Weights of a small transformer language model.
Training: a variant of Muon for these matrices, 224M tokens, 6849 steps.
MLP neurons of a small language model. Each row is named by its layer, matrix (gate and up: input weights) and neuron, and shows model dimensions 0-255. Each number is 500 + 40 x the weight over its row's rms, rounded and kept within 0 to 999. Numbers have three digits each. A neuron's up and down rows have the sign that makes its largest values positive.
Before each neuron's rows, "fires on" lists the tokens most often at its 100 highest values on Wikipedia text that the model never trained on. A number after a token or word is its count.

fires on: "r" 24, "s" 23, "our" 15, "ay" 6, "t" 6, "n" 5
L2.gate330:574464542451552508512456473477489454527485494455514495472525464505508524511514524543536479487590436514486539502481464565528486519521562426517507469524480497616460521514500544511467447455519482479503523538517511501504555492513507521549548466502530428521550508542464523603449451511444557550529546441451481482474502516547553513468540459536462488540505513567484476519509453487536550521478478544485497490533441421482466483567445499476472460572420526492560495493508401548531520422394494548535515489549568463470516539575493503512506643458467544543483483486462500520461465467549581537506444399528465543540546491510557465497507531522509496421483451511476457477497491488563575414516497542559507563491559464486462491502506485500496496528537469537468483473557480471526426558554529
L2.up330:456561522496540468549474561460534449491489489517495454545511504513465481497583514496457458533571477476501518440548542555449576491512504482522494446489563517550508575498505563443510423504456486453495481540439503399491441503518479519550474531574470475492460407525432547471486491508499452480471533537460560526497439474471490487443559468498440513588524481495507539452479440511426517576530504511578467486523459506495505472509536548533529521493535455478480488520559473541480532544496535513494550510551484510458429598440521518524413521451485500528510490489488523550471453523493520492548429432488476510508527552546487454511498491492553578531553489480488424572528535524599515393523539537445444479475470483438465457543458529532532502447519465447567506482434489462502459487423444

fires on: " In" 84, "In" 9, "in" 6
L2.gate473:505505470487474565574421491587502526498483452511471510600543477478451474545582476525470529558510575476544474454507543398513518585474508514433514576472485454571518494558500443561523436565477388484475502434551527528514488555505450497457487573464590463487477490494484489473546426526544489538459545469453551477529514452524498478487451557500548502520498434535491480558504581510411538488547493532470449489478453535457490463516457473484515535500460481459506469465524401465527451523518406466573548457553455424550532495489456497512490473483464438541452479513547537548522513580505467505531491470474473610474545524516491512457528514470477532479484455466446482523451489558508564495527449508465477461487509508484457483526467553533524538503486454531510499467542512535526526495528516
L2.up473:518514527467464546491494492519475434442495505467503466465444462448463529495539498454499608489472495523472433431514548466502468438497442508524569493497514501484492468493450428545430479465515478456510467524502508408560533455494521463446470524522495588529550532432519594532522447468516480534511456502453546484497543479475504451421489486534457537431451443542538451447462519457517517578488576541502572548487488548482560470454478520453555498473452485482547570491518504474458509498453545428540512445570422481483474515453505509532481527513505486553553579461514526483480464454407493506502503445498515413505524467491453565530555432534495473450484485518493497571493576465459511487472498521491444468468498418467446459530504539482567471575540432503543459473465544520532468475415456

fires on: "r" 66, "in" 17, "pl" 5
L2.gate117:491466479497499536505438566495493522511506492516461434528502488471521472521533544540448531427495505453532515455544547514467500521512477499454510537509470559544483580562522430541506456508572514450489514523516593492497501480524493522571503512481468494471500527527536431525513471499512480437440539454503543513488511487470501516467474511428464438605496451541425484442495537519463483552466500492414427511470536552437512453488562539536497469501467475592521548490588523465484535425437447575499544499553504598423477476486538511487490515460441494453496474537517584521518549423450551563512419418510515502471503546473523505487491432527470486472502494512515535522535523479506514569500452584529482507527481444440525535560444496494496490568538453535392446544548525585479452548469470
L2.up117:492580479564564477508448542453493471538512541474521471471476441491531530463488415568527533531566485462506514536457531499495466461481520454485523500532504471567441530495474513575482539518413564524514449555520512490508508476455517512498515563453479518468536459500428460520559497503444478490520563520455458500477535470528573474498507424569479490468452500442492479471399427487469534526451487520498478471421467551485511497503548532497485503511524507461504513506510530484527558451547524495518501488516456428514526484479481505546574538364465547496518479527472496493474518552522499449534517579552502524567503511512515486503446371561606480506547524558432510508435597495460503505405427453527456478451517477450464554496530504479424504514512524478494593526434475533529514494423516

fires on: " l" 34, " name" 19, "os" 11, "en" 6, " Ha" 6
L2.gate136:498569483453549520563498472439456525476457464516505500459514523536511531417455506522433447577508508460523501526481435443535530544497510510459501516549497467484548470435463484495539469497523525465481446563437536475519479478506478586574532542501482453519447484505536511466529481470450482526547512482561459421493597497535544538460504550488439526514531499561477518542484513476504482518509517511590414498578596513519537460538525470537493487594525464487543457523527399508381486517570418498537497548493525505462477544499482495487522523509502465584539475498427540480547417486478503508455468477494472389433488478446538565473451548451473477442468489513468511471492479511500474477500484442561559473536461498566589484592516551456449460470468511479516500501469522552514511533534523
L2.up136:508483507513484523499488519428456512459430462530494527499521554495526518511487499517401449488474575492519486480487485510600559580492549537540479527534481460566459496494430483486515463477530478511513399502504475511475538522475488556551524517513504498515519465470552460501568521455482530517553461463536479493503599560468472413495459539452462482505499474544500540552570500424546505481515478561568444475485479486561505516495502532537489508536495477558526486547479493561476503534512465467558518507487473557569458534464511490550600545522528504536476435503490492523567470440491477486459431410437544470489453464490510498474560502418483497531501445510502424450510565428485461519469545482575504522473533468547645535523518606408514440492437511518484529496485579508532500550525544

fires on: " of" 35, " as" 12, " called" 10, " (" 7
L6.gate618:486537529490486475503543530476470442531566484513505491463492416461463497482506483535371563498454471489474471554567585461510501490451506544469488489468543460555506466465486490477530470509455370521550511497425512564495490554500516533510514437491451505517546525509474472538526512477535476498484417452525464511517541478469433443488427557475468573560536509519514454464556542529441429487451571508530482494507563502521492534463515579503560537574503499510504465453505470461531473506448556531533524476468501499559549577474515483535500539429512519551484577548427519453531493441591509555534493557575529539449506438538511517443506509468515468593414531488511502440493539494479482495482533514497589512525493502438387483536470452502522527431536511503539507465435515508523457487516491
L6.up618:518458500446442436474553527460528473477507475583496550480515519484516517464477425538554530487415486487536519541526503528554492524473517468449502555521517426558486498505492342488563531507496543439546436554480432557546511484501498509511487447484475509547553430491482498504423534507573510465526458492429528500406517492530490507575493558526539540530577536564615515468475456491468527500548518455475575471402455507518492476459510563424476514462518485540557476531466512457549540517454460459472531487499488539484505515462539437470480499492498438494474472534442457524522543488507515458438499497508523480554530533543492496534463492578502505525536515541585482440496551508499484511496494525566537453552419486582505505437486473509511483452476451525542424462480437581517514469486463

fires on: " (" 100
L6.gate352:553579523598510483541417509469456471446511530452489545471471498565533444491507530449465480481519491496487505514474561439519574487514491515483451511481576456472486496532533493510491512527527433480532519591491483451487490480487485533538435514473516500512522563575509454539487486490548464537431424520601550485462502457473496552481547469497385526493468518586481473501476516519520509485464521435525482473472466547461484462547424467533478508498510493472472481468539438512462485538425530502516526500486451565422482508488544543461549517472453488478546540492471428559503509513556479535458547512470586555485508460585531539564493499583505487564500535574500472414489490491517465539486545469538477479471516448422416557528493443519567496470503578601488554485514547555482473446553514
L6.up352:530522495477510532539584601506482462453497457553506510491515578463419606511467552566492547546480553428481461504587533463497472516421477433469467482518542557465484473495461486467556565503506496487516493469514547518513457480550511515473488485457485485480526513511424465477463512445452473461548467508505444533433462461490465509501432476491545482555481500460545517522446499563382495529424516514446508448516493561523460471498522432522558557508505541559446469531496505507598497495466525520531477502510406502505536445484556496461418478518504467544473519486450546447519540458517542512451497586463477473490526484471515463469484446476515410495539577486498506560493544415475564471441501556468519484449480495412469453459484537548488553490569439529525487508523581475504507479512528

fires on: " " 63, "–" 15, "19" 6, "20" 6, " (" 4
L6.gate2:436566499508528548512539530489527488460490583445469530498431472530437452538519461497490420498521548548487497502505512469396509505536486471495518510493454437493445512515483515553481535489509514408530538484484512486492524469555455538563449546548540516525488529533459527535520479584488554549507495507465493489448501515458444513515494418544536535542551496545566550517469557483504420496474514476476410553539560499417519444556538451440580509480499540454462501468485448551549457511505479590543459425502497506535508549433535460566588482522530495583509531517521444517492534501555505467551513494442579521556466622527472501494464437534480481626441548493500488483478473558529542514475493479455495488494455505463457506458458498549614499470524478490521533493511499505495471532490484
L6.up2:453517477444566467493561425506488420517456535558529488498471464425527475463387490491531502558552489552456520484475516453502524491478506491559492490442514500478486433451507493500504523472473506493498555484496452500512453492427524476474487516516569497511475476494507528531461505527523526507480458573460430527513531433506524525502456498462493564616509491505603545468536427522477483467483546557523441452547478512509536484480482522505420583494574531530540547563487477500477514482505550516505447496512459539468451501423411481503562459511490528470459466475489518401528495504534551461400481458540440518531524457491490464489475425540436381505496463495472493532560497523494527501484510470499461519565451552510454450541515506527388455508480620490427523477484502429499529442503496

fires on: " (" 100
L2.gate401:490513540497569516575502537498479529429476527508528485527526506563480463466490528430560540472457479469449503498448575511481570436443543458532483472495492393527487554489526491536556511491541541545532469535511465451485528409511410522496473513498571505565595469488462477508474477491438448470469508522517494491430483459560531508495528494546400585510514519499507472535536516416528460479461527416448494412538446509582524491461524496392521472540508491487527443481567483487472573525456530513504538527540480509491456521501521509454464498574508503589482537554485476520495525497480471578523490467482508530556487511502426549610449501470497432567440542531481453537488521490487549542545560457442462468503462537460492462424509532528505494493462504522445499445550521506519508456523446
L2.up401:507441501437509590518474439514514463456463446450465487563463543535396516524555485501502503581479519548435538541582557487469486567526543476441474536524505538515552507557531539455521524528456525505496537548430532501444519564519443444449497519534557511501498479481530542527490470525533447442499438476426494514463503519441470572557529461535476489496501422481474421559505513475497515462507463471472592483483460523462539531449489467452545597465490425499574480497545499447465407426503473434437499492503536509519597527477493456498509503534501457509553489461477503520469570491528501516493526459460460538476520522521416445469469498464456488550550508549445466549545525525502496524481487560509583540495535533474488526495495504548513535498443447550514445527579417479563476530484522

fires on: "\n" 16, ":\n\n" 12, ".\n" 10, " col" 8, " " 6, " basketball" 6
L6.gate431:519580482489513524502510493477536528456459495505466495506507507491475489468527462509492540505532494530465487526476498479549556567459509552454580522456477442515525482547500451581566458475523506467412548527488410564428475537579498501525509575505521454565496490448532500518439512478482391531485461554519493428544497511584413482531509459447458535513573503509406475515476470441455495503525562494489523470537579525510456511437568495449555508488464455520498461493479513524552520432450453488555469553460497529541474452510541550471496480487551514512533495427504547495502445509393470546492486636547471492547469507476485520503498471514575513570475511501537496404485549523451461518552471507467478549509452468497541546603477564493485475482468529469519466540463473446491474498451553
L6.up431:536608466519485523512474546499477511461537507481477525440491456558442490579508444506496471482481437493434421511545566489526524486524488547526503493522487468494455577509545438553498500517422501520443414483503514491437456465459528467466522478467471512462555531532519492489514595562542473530449419524565470437536483512513524426441511479512418504528537461450553508495505521497529522518491550488508492562546580514455499600460560522524535507495543524546542455474595459509464491496455491525490488483468446475518542515430455540458561497494481547475510573485489483533564486477476567483492474520504474558473498473467515483446525525538467573599567564510538534511483450492498479520401503539558523403537518455478537466459525508478550476519433483509511441483548504476539585527559438

fires on: " |" 49, " (" 33, ";" 17
L2.gate263:503527467531528437553512465532480480437488436496466466524512478498467509480497532445525470493510554456432501493469471425531444540419486493525523513476468530511559487499530500594524448513537543487458503533533425492474504461636541575500542542445431501464520433510575488552493525477497496406563474482499483471484456521528467515521526546563434522483455532444546516581431477502544536554494427540434526442454479562500461580570519482566473457471476513564496495502532497415435534479515467521553534556483435523471472499500461492573482465557469516522486496391494533530506524505506402546458556508471479530475513493538525500523568472483496506468484547486509482545475508509443483532468537538494549489525463452500429421498503516500415504495552533517501434490525462481570472437495431
L2.up263:494466573518482458542520558495460528468505471505514532558463468480491521442470496470536495496560532483488470514491533486510445521432507446479452501565490539457517521512437506540501538493503597516507554428490518559532465482562555489442536504453463503451585431542556469578446548462429463472521508511441527532517491475475494476505533522522538503525546557463528512611453536437548488464497506441471563502501493508436490572579522492493494555530520462544525481484473494487542539491525456449527533530546486511508468416519479468522478486585510408509446413416533462483490506519566449484465552554489529534511473469597476522454534428469488535485467508554521471530463541486481444421446455590486540496482499512482486471470561525520432559496470508538546525510582481511557534584575537

fires on: "in" 19, " Jos" 14, "it" 12, "ot" 10, "el" 9, "ed" 8
L2.gate272:536491495576526510493473486459429512529514486482463499583459481572586501508528434526532524503525499468449520410463529491494433508480512520452557541470488508555466490486499495517517452516509521526489477497470563482566448510463499494428488552515522496436474576449522549534539520495509561492481479465465597514480556498516469474500505480522486508439530431489504518450473565527510548472504478505493552485485431547513435431480415471470560480585482451457474487537470591492518509482481465554498451525509514542429466469572504534546470513520474512531556462551503543492404506510467545486635433498500542480505508476493523483519434454530533456523428458513460467425588487498518512425469536548560607448492524478518491497468463524556485560449581517505525579439531545550474476530483529
L2.up272:495412479515493520478426558491480513499524481424550504509507460433557455528519488515453509571544475497521502453568476509543456508427516534528511485474451424499557507458530468508543486577484450469492446572469553458461495422438563526479438539523569479456456544483524459526517448494399446570512540441459512507504489437572490479485439475471521482536493466535448489536433519525502491567450532497557523493467523471509542502493524451469563434428530542501458493496516515506466527526532483428593530446526549482499481507544508506506478558460468463518514424524521548541490496476463516547630505487527557504499475508460496491526467503482518457537562514474490381497457504450457453511474490519518611534486506478498498518464461521455447526549591508499484487526524523541417448489585522

fires on: " l" 71, " kn" 12, "l" 6, "os" 4
L2.gate512:491559440464458450499457521526391493489432475531534465505447497488484513574529493447433502502549524515544488457456550488490578509462523482470506534482545468483531496491434537536454514513528562560513512518516453492470464492562547622470524487477582500577481444462455530506474466509572460528474500425498453476508513503462488421563536494529483618500518529551449493465474528482549474409530486530446468443468465547478512462545497454529464445484453490470490536527544505527383486522495434453527488490502472475588434511433474552566470566509512506465473527528522513442448505506490529548475520512515483411536502487534524497509489517486407514573429532549551513504475513564541497481419444470588497452490473553494517476480514504511487552492521535517538498487497486518598447541546512
L2.up512:528588474492489475541491494470515471532482412493523497566548403471491499526528543503478471513495535534532506454502541483563506472491584545485478460467565464491527573483506480576444467547514542394548444525501509508476482481596599600547538433504529519570528496450429491532481488514529497507480478480461490499505493429493536449539538531491504552528555445544510497553523508484455501521551468518503471515424501546493531456561460538502414520510451500549529434500552512561508512476422484467527507489530534484553401483425521472545517595468574506449494500506557572481501505529577522548477422466542539461531482484534594498475484541513515497483482510570536512484537514455523432500414470544556427427468518577526537496488507530473537495473484490505479532513463488514517510505535556